Weights of a small GPT-style language model, trained from scratch on English Wikipedia: rotary positions, untied embeddings.
MLP neurons of a small language model. Each row is named by its layer, matrix (gate and up: input weights; down: output weights) and neuron, and shows model dimensions 0-159. Each number is 128 + 24 x the weight over its row's rms, rounded and kept within 0 to 255. Numbers have three digits each. A neuron's up and down rows have the sign that makes its largest values positive.
After each neuron's rows, "fires after" lists the tokens most often just before its 100 highest values on Wikipedia text that the model never trained on. A number after a token or word is its count.

L5.gate383:088120151087118145127127117121103137114148145153159087114105152097171156156101100115125099147137169158138108102083147139166163105142116127162127112116131127130080115157120115114184118157101134070147117160174098063143123133118108128160124147135136169172122125124110075157118129148135125123138091132158168105143138128119137181150117139106113138101118173097153124157117125121171126119083121125136104130122140100125160144125131138090108153142143132155112139128138141090120109140186143
L5.up383:104116092134189158098105154081128125123136134140115143176106114090156094082139093117092112137093182120096133137078161189127134170122120149146127145131117112153095157128084118111178141132130136104109147122083108102139113175124140118110138150148137121112122129134104156147105135152132110097158132134119130161153149106120163106161179117090144105094116093113127149119142086110123151112133118108116142132143127131140155141084125096139133163184136121136128158131092117128120136164142139
L5.down383:095138166072112124178153108182094095135142114129126098137126129130123097129126137145091071128140178092144118136135153148130131135137129122124147099117082112104114115149120141164144112125112129131147143126121137128109138132109161127076093133147143134163136100152137140150176093151119122167179156076113148128121123130153129165146102143103118143143146147187139148099089085112142079135131166097129101104110137116115152129101130114134109139104131138081159098105126124132202106133120128
fires after: " C" 14, " F" 14, " g" 10, "orm" 10, " L" 7, "it" 6

L3.gate330:138091139150134102164137123167088129130105096091147113141108123150091115104142182117099142115130118137150128133107152101127105118128141119111147152063134090118130118145116124109118113181142130133119125140134093121116090102114148084157104181118122133189176088146154087126123131122140125112123138157127114144142154192140152147123140067163124117106119115182129139108139122138137146135187126132122096139130085096134116159087123146113142155140154157146152126089135156105102163125108110
L3.up330:147127136114142110093126150132087129122139118099139116133125099159151104125089139060120129136130094153156124088134129130138103169119141169125102140140077143145135126165089174125170126185127125131138124125119120145096147091139138121127143114123100134092177137137157114100134138104147141100148163128121140120154149163095113158138144125110131104117123179144111119128149123123143111142185131102116134128118216119105105153100086116169115119133081159128106111099180144100144128081126133
L3.down330:177120147124149126112148197146132131109110146125121133112150087103100108117154149080129111116155155112135105159107145106091112093128188109153110157124141162120126131158123121117148129119112129144145132115117113101113123163127115139139126126165077092145132073152172118161140148162198119143109113085158096115106122157157183101105142127123142084070154140143142136173101122119094129141127096126145136106112149120132110132163139109123113134165113109147087112132147117112104141133093150
fires after: " s" 17, "-" 11, " U" 10, " –" 6, "D" 6, " g" 5

L6.gate322:132137119140109078164139193114130143124117156114115122110157122144153125143125113095154139148116110134140078098131145092146130086120153126118131125161131096125155126128147132105148119135156143140147137139129130113124141135104163113112115114137117147110144152157110138103118086112117071134142110124189154106136093133111155106172106074126143075116136138120107102129099119181161116163076159130133128121064094134138115099157148149149148135208159135136133156135153124137077137148115157
L6.up322:104112142130097163143134105103114132138132112122093125124123143105118151150077145100136108165116117163106121113141110078168138140126127139132148131127084159155147142155086058123123105168123152090132115167126125139110113145130125126142128114150126169140124160144128119114166128095098053147122123136180137173124119101117127073124111109119104126135195122138131097155121112105152136141144125172126154142103162097124126128133100184073126164164178115140113129117132120130165145130124135
L6.down322:129111080126160148126146140095119136149114109120132120073179129072139118129162121124140098106121131162141144100154124131115097106134127123077112116133096156177099114119114119082103113166152174136099118149126132096102111166148165125130110129112084095108095092190130134148107134131101148111109149147140158112128125146153105123083135138107160147156146133119133165155084134157129129095143161157131120143119172139114133135130154126113166167147132150093099087119157104083133155138148106
fires after: " " 23, " (" 12, "==" 8, " pre" 4, " P" 4, " |" 4

L5.gate429:155164165141084114083160160135115091092061137141113115141123159127144157170120127139132141116128142173089135133092103097129126110134124152134170113161087142136139132110141124132159175135147139125121111106126134148137114111091080096128140134120134164094142153098091145137112102107145088099112085140184100120131118124196125149135136141098115132100161128171087103114122144131137122130115101132093112123160137125163139141129139110142152113166116132125122136125156113144074118105183112
L5.up429:130097098112118132130096144168146079151104113170128132127118166104139149129089131192114134081123126103142144120112153136111147169193143110135162117152121129136150107166109167153140150127125140115127114122131087168105133152122092122106124137103123138108082141119154160115082101107140141129195147104167093140127164113133144145125113109123151134116146158162072128146117115106165073118150091121142115139113147155106112098072112112143119114134138126134113140158129144151151090097138146
L5.down429:122170137100130109123147098173129138109125120122115131160099137143116086075139122133111115155110116116103113153134097186120156119134131132108158125113143108109162068141134159158130130117152112140119140128128112183122111126129099147150148126138128141204102149121128150167115083121103144139143123127124138183109165125082125118112112139060113131087137125142119145094178144114126101133177104116122118113175100099131146098072096130146137150164137102154148120114124135092141136111166114
fires after: " L" 27, " t" 13, " F" 12, " p" 7, " l" 6, " de" 6

L8.gate223:132121145117087109088114176165168112118114138131128085126142176137152160117151137165126115094088124133148090165138116100176156130096144149133140116121135100160112119147110112103129102164082107140151113173105099102184126123124088114120098129130117182123161121137122112110084130148116145130106130173177169120143120135136155125121107093103165101107156105112097137103127108124139118111178147127172149102129106108149140120130136155136143173130110090160139109104138098143151162118147131
L8.up223:152119136117150118122160097100139124124169117099130134095142146092133121135151132129073132102074137123126119133130123150152121139112099163118165148068100152168103132098125124167119125122100164132114123128149142109139146112130108123101134100124100146118113123138172146133147083117146124123162168183099123139162132136151155137135118080117132115122125110142111118115109140080112073108116114088097155129187111109090147168086127152167168102191111129143120125166132110154149108114102161
L8.down223:114112157118104110126127112124138120069151142096156143130135124130112151145137115137146091109117120149130121160095121115120088125143156140095109143130136133133122125129122089128133116156088108134118120090092085118133099106162141140169081108081150105058133095150132112190187111104122146148165138085129158142146137142166150172120109122117125106094117117108118157167130126148119092075144134119167137144149165121108147121161124180088158155123146150103143116179141156139118140114124128
fires after: "-" 29, "," 18, " C" 7, "." 4, " N" 4, " In" 4

L6.gate122:092109152106163106137175101104137144132185102112123154127136151113110144156135100120165138098183146132094132125122128149108156182140109149155084109127146125133147148153135137078055117130140140129083125152130137117143109138136169133153113123104092175086136091171137148121119093122104125156102126104178115142140124117116123115135133154136117153124092125104145114163180128141122147135078119145130156091114129126116103113068097131147122148107159121118099189134107121127110124133131131
L6.up122:100125145107148134154136131124132136152113114099102147164140152119123142047102107114128107124102133148121107147140168174118139169090165138140172110159125135097132104113143144149161093130146137148085118152114129140118174063154144113095116125111161123176108105130145103138141135101126120120116160157166118126143123099131123117136130135112109106085134147116127160120189123120147097126124125155093164147120120088090108127097139090172142117081081111130110175158122126155110163117112138
L6.down122:124120101104123101110136122114113163128193119123143143128086126119133152178129181139121126139101120106126113092132134139127155120145097159090117143075103147127130123113106082169095144133111147151182083108117156163151158152126096100149161137101092129146124148126114141106130129105083120136135125121132140179069112110116159108097081092148132092131139148159108160148125115183116108128132126150117098140134123143165167108115114131102137119175139135113109106124162157117164097107112152
fires after: "ro" 27, "i" 11, "o" 7, " O" 6, " E" 6, "E" 6

L6.gate408:106158164188101130110093126126118110086163152135129093145148145112113108141143134116144104123160127112088140147087156123106160101055125143142103112103116166149131162108094134163097114185132105131115126150120139185138123121106126099116107150127145118161082125162132112143136123132126124131079126167128128119128143100168163110142146149098154159131105154119122147120133101148155141109175135131144136109125148136140125102136164156117083108150074146155121158154127096164096111086131149
L6.up408:152170128123123131140133132135109127149112124148148105129117120121133103135166151098131121122106097110129136133117131104144127120132155082109087137106151085139157126093114136094140109113149141106130051126089104172100144131168114179098108129098135135126143131169121122114091145115140121144107103112138179146103121102144123158152163168167208131145136130124147118129094087130144113146155158115102091167110171159141126122127079105154145091138111118109102165166101141131130162109153157
L6.down408:126151110097127106154110166092098173132132116115107158116105147175098115133125111134126096134105122122126139082160089105160097142087152146145101112144153110121145095139160105156094115145108152159142142073120124094119139127126115090159123122138107157129154134069104137136136158174161177137175115163116125137107123179126142132119088144155120129152124123151094135120172104136117117143135109135064149092140138104073145112147130144128123105100120134099124115146154157091132162153143149
fires after: " as" 14, " P" 13, " G" 9, " O" 7, " Mar" 5, " al" 5

L8.gate366:157127097109144085088119167143118144125082176083113117120132115146129104119138122148116146137166153106119116119107145096097158137119164115142160134091154118143097107165173146134135139156118110113123124129129111117140142143134097134102142155162104134062166118076127122169146114109144100148063116143113146104134159156099124156122089125131163099162106129094120121120120132137122080186129109126102124144097118131148126144108124145166089098083168154115145116162140140122153136155127095
L8.up366:127102154090135122060150105114150107107083075135112140141105140137107160131121075133134113089129141104154146136117093097108190129130158172103108141125113149166148127117181070112141099159155135103121151118110131142100129123160124150160132107151113136119121135140174122105137118151131099137114108141153111089155119104158129174136095138135186117155111180127121153135158118141101145122087138103134126139129148158132178132112114128090135127146120104154118097120098126139105175156119143
L8.down366:110119156121086151138139147155131154107159198092130129090155168111124128155116174117117122121158116117105167146139123144132152140081112102135152159109123121132102150137119140106127111108084138119112153161135108094117116107096141117109116168119126107109184126136122105135146120055126152115125149132130122087096097126142109114134062172128128123132126127100147134135108124125144114178137150100145157183146110123158169111148120096114122157132157106132106170166164100138160084119119108
fires after: " In" 15, "0" 13, "2" 13, "1" 10, "6" 6, "9" 6

L8.gate71:184118149158131148143116133109190110125087112112132081135104152109132135170133144135123149162124133125136142111118138109138156155112113152093138171168094111148128120138142133098109109107149124146148116144126106119131108112132137144109152082146115119105129103134143133129143120124092137157079140144103159149174112117132133155118122165174123131112137127119151114102180128142143123161118101076116140187122167128157113142128108124149069119071077120160094138124186099104080142104108133
L8.up71:130095119135110096127101152146106065127140100151140153141144144121136134132119127097137062177144158122125119136115132118106146149104128164131154113156158135099087117122128128106116153130086149079135118132128087104101138171099110131175131103156169186183145083131115147154141101131109077162131120140167088133121131143140153075131091136142139146127139106122131110107142148159144155142139132120118138097102102142136090113115110117133110113146164113159115169145123156150090097105127172
L8.down71:110114146147126137115156138122148135124132099125108091146110121128092119169114124166149110132135095151106110121082133146109110096153119106124120135125142126123142119132124117114115140147121158135123110108136117135114089119186101134093186104170092120155153113143144128199102132100145117168105163068141103088118111141141138110112151153165096095167145164157139121173100090137095130137116097091132112128113109142153180163106117136183165089087119145154130127154161131110122128152146112
fires after: "-" 18, " in" 17, " to" 10, " the" 9, "," 5

L5.gate316:116160134171147130113094117104114118138108084110147122139147108106127109122130126118126160089077135138154152096121162152112122122144104111116109065137130145122129097120090111090111139146159108158137085105094120145125105113090104108143139141130126112154126084100153111123142134112154164126127126086142161141102107160152144158137161137137148116212146151164116117165095081144132112147140082136136115116101106124170119102119172110106092161182115165149124135104167135130148121153121132
L5.up316:136126135149131100105125138129107116142145101136206111130166139083133144123136136108157126161084162108114150119119124118074120126182105182137128104096130136150138140140106122132108141082123143126068097110099074111106119149107121135095153120124088119112161139092147151103132119123137145094139166099149117146143164169094153139159165132105162098128136140122151111159114086117140119139109146104087132137122121119107114094147129119146119136152152110124135113167191094153120127141182124
L5.down316:126105125176125125117102143125130149101105143186087137124164159137115111125141107141154099141157142120157125165109151149130110153148140160160120141154160128142113107148125130119134091119134131097147124143094107118116150150130124098121114110135101102143102072107156143106106180135108116093183122115129150150120165155115142125162075138129141063090122121136153132119102145118118108136143108150122137134113152081121088139102112148164141101106161111130101091143112139113145054135184174
fires after: " P" 35, " p" 15, " S" 9, " g" 8, " G" 6, " T" 6

L6.gate24:141165141179123127116142165153129114162138081128169117120147138104123129149088142067139145118128162120105127113144067130159162157102127148158135112091118096147098104137109145122085116122110114133151131132110087171151106149132127139130164113149143100129136136128106124107091121141086128138115114119084167143111145114148135120117147146129097159135150088118109150151179134121118174133132123095094103107171110155100098142148161145086090140069146159115132099068124147140115128127139128
L6.up24:177145157103127138089162141187102166130100104099112125078138119105139105159103133130115143121131126116146095129143111150115116122102116136121141137154101154157106122154135070097110117132116143098143133124128091163092188140062125127096176127127124127139116110145132118066088112146172119131125095120176148117102136150140126134097154170119087107111138110122167118110167159167122131158120131103155130135122161169112098121139146123131173109119119151118115105112130145129083146139144120
L6.down24:141092075150126107136131103128185096115107146127132110137172139141128123066114119072114140103124116114115156124157164094114124105102151096116131154151104170111168128100144131142168123127140115115149137140155104141104166165124151125161143155141139135100107078142132134128144192153122113128144107102141092143152118120136150112195145091119153115135129150099134100105092161104171115137133113161115110145084123156093146149105124097113092131125149174127104097134114139124134145171131119
fires after: " d" 24, " D" 14, "D" 8, "B" 5, " b" 5

L6.gate249:121118129196159086091108135133142100127104085142079112146162157110112179158139080132124145123153159152127108106138152101148179075158132137099158092168121121174119099140099132130118136163176123119149119170097100123108123144146099140153142136147091096150146140142136169117144124113094118134104120136139138117108098140123123124125139135183111104128132161146113142094113096103125124153146100163144134115162125126144106154140102133176092106147107115123081111107166110132102139135130127
L6.up249:169121143105137118107105136138138155132115077133114117151118140133057106102138183108171147105166104126111068165135147109179163146115139159143130134160125134125096110110188105128142125111119130128150130125102123105131106117138104156147127152117095138115120118121120096111163112119107158097131151148107096120163130099174118133144101103098166117184100111103140120131168112123139136119111134147161083125150119128107098108083125063173130115128117161130106138123162108122158115112157125
L6.down249:132135143155155138120136115099118148092131139110137103143127129138119161101113160152140132121107119133187146130091154178160100141140085141107092106165108135152098118116156165153124103132097108113139118124121060097127122107156092125157129107149146165129178135127184109099128101131155132103134114146108124138115098105123077124105119113156114081110135109118141153131110111127089113137161112107077165121110177169149137158156116100161095134128136131133153171134137157130106143153110072
fires after: "1" 36, "9" 14, " " 11, "==" 8, " J" 6, " pr" 6

L8.gate154:142126134154139118112101090140142089138144143109155131136160124138110107086094140154156120111145129144138115127130122139170107108088157132112123182139148116147086140135113138063124168129128149144176130118146091107150147132135116119136134117115113131105122127143126121106130132144078121144143102146141130137112072124157144110113114123183153109128157128091137165127168182107147163168082077103144116097179090098120085124140118099152108100162153115148099083131123142151088102157128137
L8.up154:152180112105135144102115111123157105169142148131107152144111108128132089109080131085129134088163130128137137156085075132186109156155129156116084142106162163151146139115157141085134165119124128127158146106157119092110171102122100135150099142108120120072142112137127107127144154108096102108137141132159127149130095168118116150128097146166122143130099125147134153104139157178124091167104096111131122132164119157133130101111094110154130089178147086112110125129139137130131118131138096
L8.down154:108128108114095127097113135117158077130107094102142157108095101110155140150124132108121127095161157090173126139139117126173103145085102142140174131160113145138110138110143179117133157138122155126144168158119163126093114108127086121119112112113121147151141140119165164098104085115148094125163116107118139105100105118177151189098135173139123120116185167100122138104118102133116139143159134105096119099151117184106144128134085155122118124125108129137112178142109122142128150146097123
fires after: "born" 21, "9" 13, "1" 13, " (" 11, "," 5

L6.gate366:152113164155124117111161141140117083132119118107155107147098130162086173105104117135179115162111108110147159128152163157137149094108134158129125128127101120139085130165127150091164128122115110155128184128166095144137134138097112127148159168117101119101139143083179133130147163135133123157091112138149081139080147098124169108103109168161138120134173159129106147115142140099134120075120152153140099131118112161130130144107117134124114129107094077137096127111135133136132077126152116
L6.up366:130129132163075138134104157106154097148155147159110107106138146125134152123155135108153130115139129113167096141098068117138162081131111171124075124130101164153086143099166113093148128184124144129157167141134125139111139162142144064159125108132142104164114092100093133107132107143118123120117147150116109119148157138130161102141076158149125121116093112130091140151126140136097128100158118138132119114149162155092102118120112162138154106122083110144102140111135139123129188148155147
L6.down366:119112166131124148110124112127151128131167109148131139099121127136150149109120129137176148165076116150138164135117150143164141121124080101108115145146128135123100092146109157157124114141137155099109151145171116148116154126131134165144134100104120115108146132156136091097134105119144088102156107127088097106118146085171145143122094159167115128108105172111187087084150124127156094124107166094147132133127126126125093142140139150164084095127123093141150182156148084099112084100121119
fires after: "1" 50, " con" 11, " coll" 4, "9" 4

L5.gate190:106145168115159080140126152132122144135082108124116125124168149131140147113133111128100155174118129182149118117098120127112110123144191137133135149152179113166137129143113111105119136109124100113089093141117131165142098099122132163101107133153134143149116091073173165092087128157129155137129167108154124130102137162141143133125125130123125118143139121123108141136137106147083075141092125121116134103125123080095126125065143112105151133103165181111134143115110185166100121114137145
L5.up190:104102141140108087131142097142147091137124108127117103123145126082139148110098113137098100156101154094119141133126154130162132168128184131142141124127135166101153088184169126104136177130113149112102152169143090107129116118149182153145130124164157111147109119148104118126091153105088136191119142125136154121117096099114091149095127155115129130108101139138103109133132137104141150132085126069136144120153151115119109166108129132110144171103127103136109142123144092070108164135117097
L5.down190:167144190157144148117170149159159113125144133135092119103149101121144092175114144155142133131117080095125119169146078139092125095115147114131140124134120113101131120101121166128146106105142093195119120091121137151125108156130125133170115131152111150134130126120128145139137073128114082183138125155121078152109131128112110163111105069096096143159142112116171107166123112158182107154134137094107118121122138133123105111121135105099133121144107124156130175115141133130097092129134143
fires after: " I" 12, "u" 9, " Tur" 8, "I" 8, " E" 7, " O" 6

L6.gate183:160172123132111113153153130083186112127118137147105140140152147104135086102160158154110108131238114134104092132131156139100180130119135121126130117111128119161122146095148144098160171173110128085133120151075141128127130126115126144090122112121110131091101131101104107138131123128139111117102091100121103107118125121113122139119140133127165134123123115150119133145091117088150173130093138112139102084178167123108126117100104125109133139161138095136135170151128134177143134097121122
L6.up183:119150097159145143139160115108118129131078117108109140146101156102132159103130148133141121100130140105102154104122144165133143107136135115069111097158093140151091109143145143156111118123163107127160112166098134107104136118140141143136074173097128119124117124132139127100126090110164138109108177102127152108164146106121108111073146155143151150124133120136103085173137094152168172095131137181137153116086147117137125098131164129121104124189126167123145112143128185162141143114109118
L6.down183:121118153117118131142128126163137102171140183143111114125138101163098137170127122098120134128098136148157125169087137116115118136101095200145159165125132109101129121106107157118125142127183099164114130115118129140130098138127082114112108125141172100116150131082099105118130111149136154152170111170182119114127119130132148109080137139119089120134122153102142127119150135151128136166142156083111115085154091130106145093119097127093174149143099125086140095108112114147098129160124169
fires after: " g" 13, " G" 10, " Be" 8, " l" 7, " L" 7, " Ch" 7

L8.gate211:141120161169122119146141138123118155131126106169109125110161156121092141148095086084107139154099117111161105126139116096094139181142146149123133178175135079124106111107081093111113136106145140098096122102112121133146115127126149115149153148130121104148099124131160114128132150143149114121127101093156163109149182142090143148148165087122162131177134133170143104176162153098143135146127179140148124126123111079120129104114125147122143126144128156121108080099146115083114087113149120
L8.up211:127129134124106133139097118140103095135114123127186104115124111109132117163116133148126122148115157152127134127112124116132132147132095137106104111142151126126078115082111135163140148080151161098128140144142151155105130146158144144136138090134115117172131096079161147135115138140140120157123116150142090190119153139134123121131143105144043103182121143129107117096145133095109158132160157116145150147082121109154145138142164203091116110157125171117115124105130144109087098158077138
L8.down211:134097160120135179161125110117164152136097105139145103125130116140142154095093135100156161106115115111141147162144130114127174145148118122127134158142125106099173152112128128142100103128112143141139092153115158139105092118075096127075127138123097149097093116163112091131137096111122148097106155099121170129165145142070145110122129107107143179153136148137148110152138143157120153138181112107090110136130141139088180147105126095150104113143144096118107151093144112102115098179136111
fires after: " |" 32, "|" 9, " (" 9, "-" 6, ":" 5, "D" 5

L3.gate52:131148174124087140107131137100118142117120099151136122142108114162097118126120115156138144135182150107129102118159094134157100104151104124114091151142131150141096136092109155134151067126105134080102122121134113141181148131176080145159107112131103141136095159122109130150119123227117095087156089151153158124153145155137155119141134105151110136149114101122159122094141164134148125129154116140079136142147133104137109102115169134141108127148128112093108128153150112108124121081117138
L3.up52:140143152139097122183113127111132129113076130096112153106110116168106134124107152117092183091152155165144144118140121100110082123158129154087132095104102133149156111134127121101128155167129125079119096146116089148174127129070132098151082115129143130158138119124116129104144079141135145063142093180145154118126157157155152127158150086140141174125149144142151130122134152124147143097114113130124113155137103110152149115149123141144083102139107100134151116107146133089095117129143120
L3.down52:123114085135147136133164116148106134119165158153082137125144146085129143135162156120146084142145096164111136186080156126129146119125140166120115136109130117115130152123103089164156139157111137137113155110093114095127112120135136068128148154109151128128135093117142143105162150073090114180122083087109135118134134100116132130142155166123110114133109149128114123151102123138112085164144119140161096155124138150081177163114093142120158089121099153126139089123168113139161102114119114
fires after: "." 55, "-" 9, "|" 6, ".\n\n" 6, "==" 6

L6.gate393:067139182117140152088148136138158102144118099131116145094102123139169195134101128158159169131105136110193153111121118142127138122088143119133131131100109118131137119160134134114128167125086139095147107134089162136127099129142147084123154166172101149143171156111132157141087115134124138109078117142152164125126161110137114105132137131145106110117161083118079105122116137114108155139105169098119114125111114157115143118144168145136153100118112092129154110128155129113141125146151075
L6.up393:103163126194107167132146107141101124152136131128103118098117127161104144108104136102122171147164113114102148083162155111143133107133107142113130110124118074121138108125190073132122102169124146129153146137126117128127133141167110131081137090101151141129107140114123146149138149185150067120095129135151151156145122136123145153126078138148165164136107101102150116147138090137137120135108123094129135096120148095120088129123120126132100125169135101138181114108144066142130129098091123
L6.down393:126102094121089091162133098119137122170107122129105071114138090123161138132125087175182139137138154128128122145102121123144105119121152081134113105111129132131111137135098164157143126075151136106140162150114125118133079130175166131139126167164173089146146095131166139100155174085079123133145119135128127085140119117162155107153119152138141109113158090157090117152123088121129148132111161114120115111135093146165136157138162151128121161132116125105145114127097129105143142088152149
fires after: "9" 19, " K" 17, " H" 7, "-" 6, " F" 5, " B" 5

L8.gate285:161089133133107147144203128137169113134120135090109145091126118102105129149084090144100157117149150127133152125113091122132129104117120145131125125124080117114099149108132122128162094192162128121128132153127129132130090144101124160137148130100149120142172112157128139165103098158122101088125107162137117089164099099108108137159147126159121114179166113117146099114106138163145086110143090125068158142124149135151130122130097120134139151113116107105132164150136138140154099096174169
L8.up285:139129137131120164092184108118145150114135170143182160111104117133148130138092133114133119121087167133100158166150112128135165115093117154147157113154145115120124098101144094137118129130150131104124111086156124123148146075151088142139124146177146090121122132136125104165138104129097102115109132132081119129099101138108147151121133112155067136123145141134160095107100145121152163107155125107170099133101120178099098110112110152138116154134112124142147118146082173170103161074127126
L8.down285:175102110182125117124087168165172144121066136136102127131128093116145148149118136111139139133185093172151134103097129130112082103119139117122096135174121104124129134133084142126119108114148152116113139129117105105138122181117155148124139143185120118116148147133120103113162181114105075127146178143123094136116090156121167110144131099138121132117123143103151111120118108140139116087119125093107102084154141139142147112116139146135138173132124101122128145144170117119067101125169134
fires after: " in" 38, " of" 15, "," 9, " the" 6, " |" 4, " at" 4

L6.gate332:079122172120120131148167122170139172165102134076148083153145123141149162156136108081133113154151135107157108144132168105145092121129129145139121116146121145131118155150126114111122121122114157094144132109114165138124114099137158169093112124099109070114099145103147125116138108141125121143102154141179120157159114121098136174133096174114120089114121141144131158148145127124132109143155145100133082146087116137115144151109155180103132105131150184105139131102095145136100064130119132
L6.up332:101128160140112138115116158158140101136116120104128101125137115169112165105097149130098188162118165177146162073151105129144123107122099168069164120152104128091123172116128129093090110145143159132156141126139123109121127120142147120128142112108127111095128132143129096108108115110155128133166150094166137121080154130123085119121105125121157158137161135181098094168108132102151115121106159104129118109091105162187111108153104140108145137136093132138112123142126149102150103084151123
L6.down332:142123122128100123132164156113140125138109099136125122124128075081115127109116101155142112110112113145137144165157120117129099077105104109177113123123130126115145133097109081090101157178122161126120088193122111173157112139166141165081141168150158099127167132123102113102145092088102111143114131122160143127134079123117118131118130127123156118174120142146143118123126143146150107130152140146086125097092156090125183145127151174152166138129154147097104131152153112105099151134120141
fires after: " |" 27, "|" 9, " L" 6, " G" 5, " She" 5

L8.gate95:103168106136152098132114125125153131133124135102136106141133118113155085172123112108093172142146141105119111114123153144087121154113150126142126135163113102146133120120051163128141148118160115132110122145120170070129118130092133184145151118101170145135136115147109158138111117100109137144162139106150142125158120104110159124135091129160119112112109161116060138093133130132154086132108039144116156122106082128131150159145149123133159130136105109146125097134119098134144109138160178
L8.up95:091122143122168114115110145109130141092175120103151164130115120148158149171132117123112159170171160137107132101154098118132144118138115092090162096152141111145140175135083167119150169106128100145117106101107121100120139142099142138140154153153091160135134105118099127120167151141098119120115131147101079129116123082115182118142153112151148087117130105126136097119121102097139147112179096134143170138177156102143128156115142137115133114132174117106125087161150116122093110119080124
L8.down95:112107117141104125145113121158153138117124134111177086121090153101164133084083129130141117087106100127134120140091097124138126097132121134135109127129149143118124123149160113133128149174149156110109141124131101108151126125135123103116114135118151094097114139134110098103148085149135155140171129128116106149172154139130131134180104105132145112146156119146133120151155145133163116124093072115196078141136131146085110129134115156117141109236170126175111114161108132117108124116114103
fires after: " c" 16, " p" 16, " C" 13, " P" 9, " A" 4, " sc" 4

L3.gate213:098134127124117107166124164116120070140183153127160129139116090128133131132113149094105158130136089180144132123133116118092113141129140139146094153133147130157089116102126146106101169166095132143117093141118108095154157146140141133131104143133103156125105147148112135107132050143137130137114153115130149177192117138138109067153149109142176111125128156102110126148115094118125107104133133125117100115109125100135172085126153154160122081131133114105145114121148112100140095115162180
L3.up213:140099128102134123131098133158134137148211151141117156123152126126145134171131094133090088119120135080109155132131079055085136155119102146144112126137116126125153108098154148116125135119083093157172144106165144097137116120109148128099147132123078127170165109119123107133170129087136122121080111099128121131133141148124113124151106157161134120101111097142119167126146161089140157153136147133135156108116080162122111150165139131111121138144183124123133135137169134151127090129154146
L3.down213:146120093090115122090090136116144105107136113098122122071133121120100109093100114180103127084106105151098135133098123149134160167108106148151127126099111157112184145102153117124131139120097135138137142132132154160090167132125140148116124101127110100147162112105124131155158117130105170142142111151118113138120124121131127131135113107180197144138138135140163152151107179162140151127133091133173137141090162163126112121095107100146155177160102178107144143079110128122099137128134108
fires after: " N" 42, " A" 13, " C" 10, " K" 9

L6.gate361:115162136093139153128147160151157113138122108141131114119112165096088174122138152079172119108164136136169147103091177133083116170143114129173159151136109124099113136100118128116146124159148193135127136164139158122155121088112152106165107125116116095110141129154111101109143132193145138105120112126143136112116091103065147154123131144091109125098128132156169113088131111137121150179133130084130130141091143112137112134142156122124139162118105135125119150101139116152122076121146128
L6.up361:133158119120148130130160100153142167168117132126160129164119139097093090125141150112167130166143110151137168134104148125105128127123149107137114143105165132156115168097104121084134155134145106097121120110082111133112114088101148123119095094154158098102156120130118156159170151151153120137096140171137101137112201080132132176093142106130086122144099166170112106087132121134096099137170134130124105109150114154102124131156143142123119146128109142159140090097128103113107085112113139
L6.down361:116091134119157123121141140104072143151138172088110111156127133151085156136132085168111146089149140108130131117107136092126131120127111102137114130136079139118115139100132155092129131127114134174158142114114113101129129126096142123141133160142070167170143127171154126124110118140132141145136123120109168124125146180124144126147136117101118127150099129175071100136126182105119143128143138139082128115119148135173092088125121120150140069137180119120164165138119141170143080148094108
fires after: " R" 25, " At" 11, "op" 8, " st" 5, " Port" 4

L8.gate443:132141175118091167124070121138132141153126108100141137146127108155152155160137178158114103125095144147124101079142159102155151096123120156109139139098123116132151114098118082178131129207132118181105113121097112130087128133145134107118138153098088144091099165144122136102099142120124124121170107129136144102113099112082123145124122125174173122126128119131072144149135108123110153124141151118092192161140109114118141155147137159140153139135181109133119125123136125121114124144127141
L8.up443:131138149124089122127129142105147139126102146098145163084106142158139128121128106112087103142143086135125148107098127132085166064102131107044089115127135095149138127128121089135144125142097133162110177114123102149146158180130132188117119106091120130113139163140133121147158124107130142110154165140129122152190112161138127116148135134131179156107121182161073147138126124119142151113100086146121122105126132155107148139133111116121115086124167114118149148142130149116142123120107099
L8.down443:124091138120127126100111169125106107120095148122098110138134154105103176136117113151160128153120158157143098171106148155144123119178140125154122093109123149134150152133094156131101142126176160105154103118117098108144125149131136128097148136150141087143124131102142108119147138176131159131157091156135166113075074109126103120148105145122100141155164116140120144124118089098139115106146123108132088131135081121124122135066114102135171154160094117117145102119151166061156157143159122
fires after: "9" 36, "8" 12, "0" 11, "-" 6, "6" 6

L3.gate328:145128123116110117085140123164100131147088149151129172169120077161155070116144105142158134151125106179154128143123082134113119126133113121132149132057147135156119127115099148132110119113164114099146125138105119135151105107107110123113137136104128144104176115132133131082117178109134174085151147139135119189144089135130157158159178100136108168131164089130107161144130136113101117140118109100145122126130126145147139131134154093160142145081141172101137105111130117096125091119142143
L3.up328:189102116140117137116155100199063121139101074118112142143126139118152146151146101124148116111088132155129134132117129116116110106122159115115135060110128159131159136133101180121111129170166158117151142153129162155149139161113102117127112126157160136143129128116096085151136144090106115129099135129147115154148083096170120120112155115136111139086130145161087110084126133150131163120122131121140147120110110143108134118130129083139142109096129145103164122066125116167123139161114101
L3.down328:128170141166101101157153136173157143158150114087163153148116080160179154110154124110112126155109092127109132161141151129106120150146094114148112081086113152135128104106080133107134141072188115091123108115069119125117132137125121160184156144112109141099143134163101101146093138121170104136140140118134101074145121126147113130116135138136102119119158112157187110088128122102134133125159146135098149124137122151149119119120136143160126094147125107098145097121113141110125111132103134
fires after: " sp" 17, " b" 11, "b" 10, "B" 8, " re" 5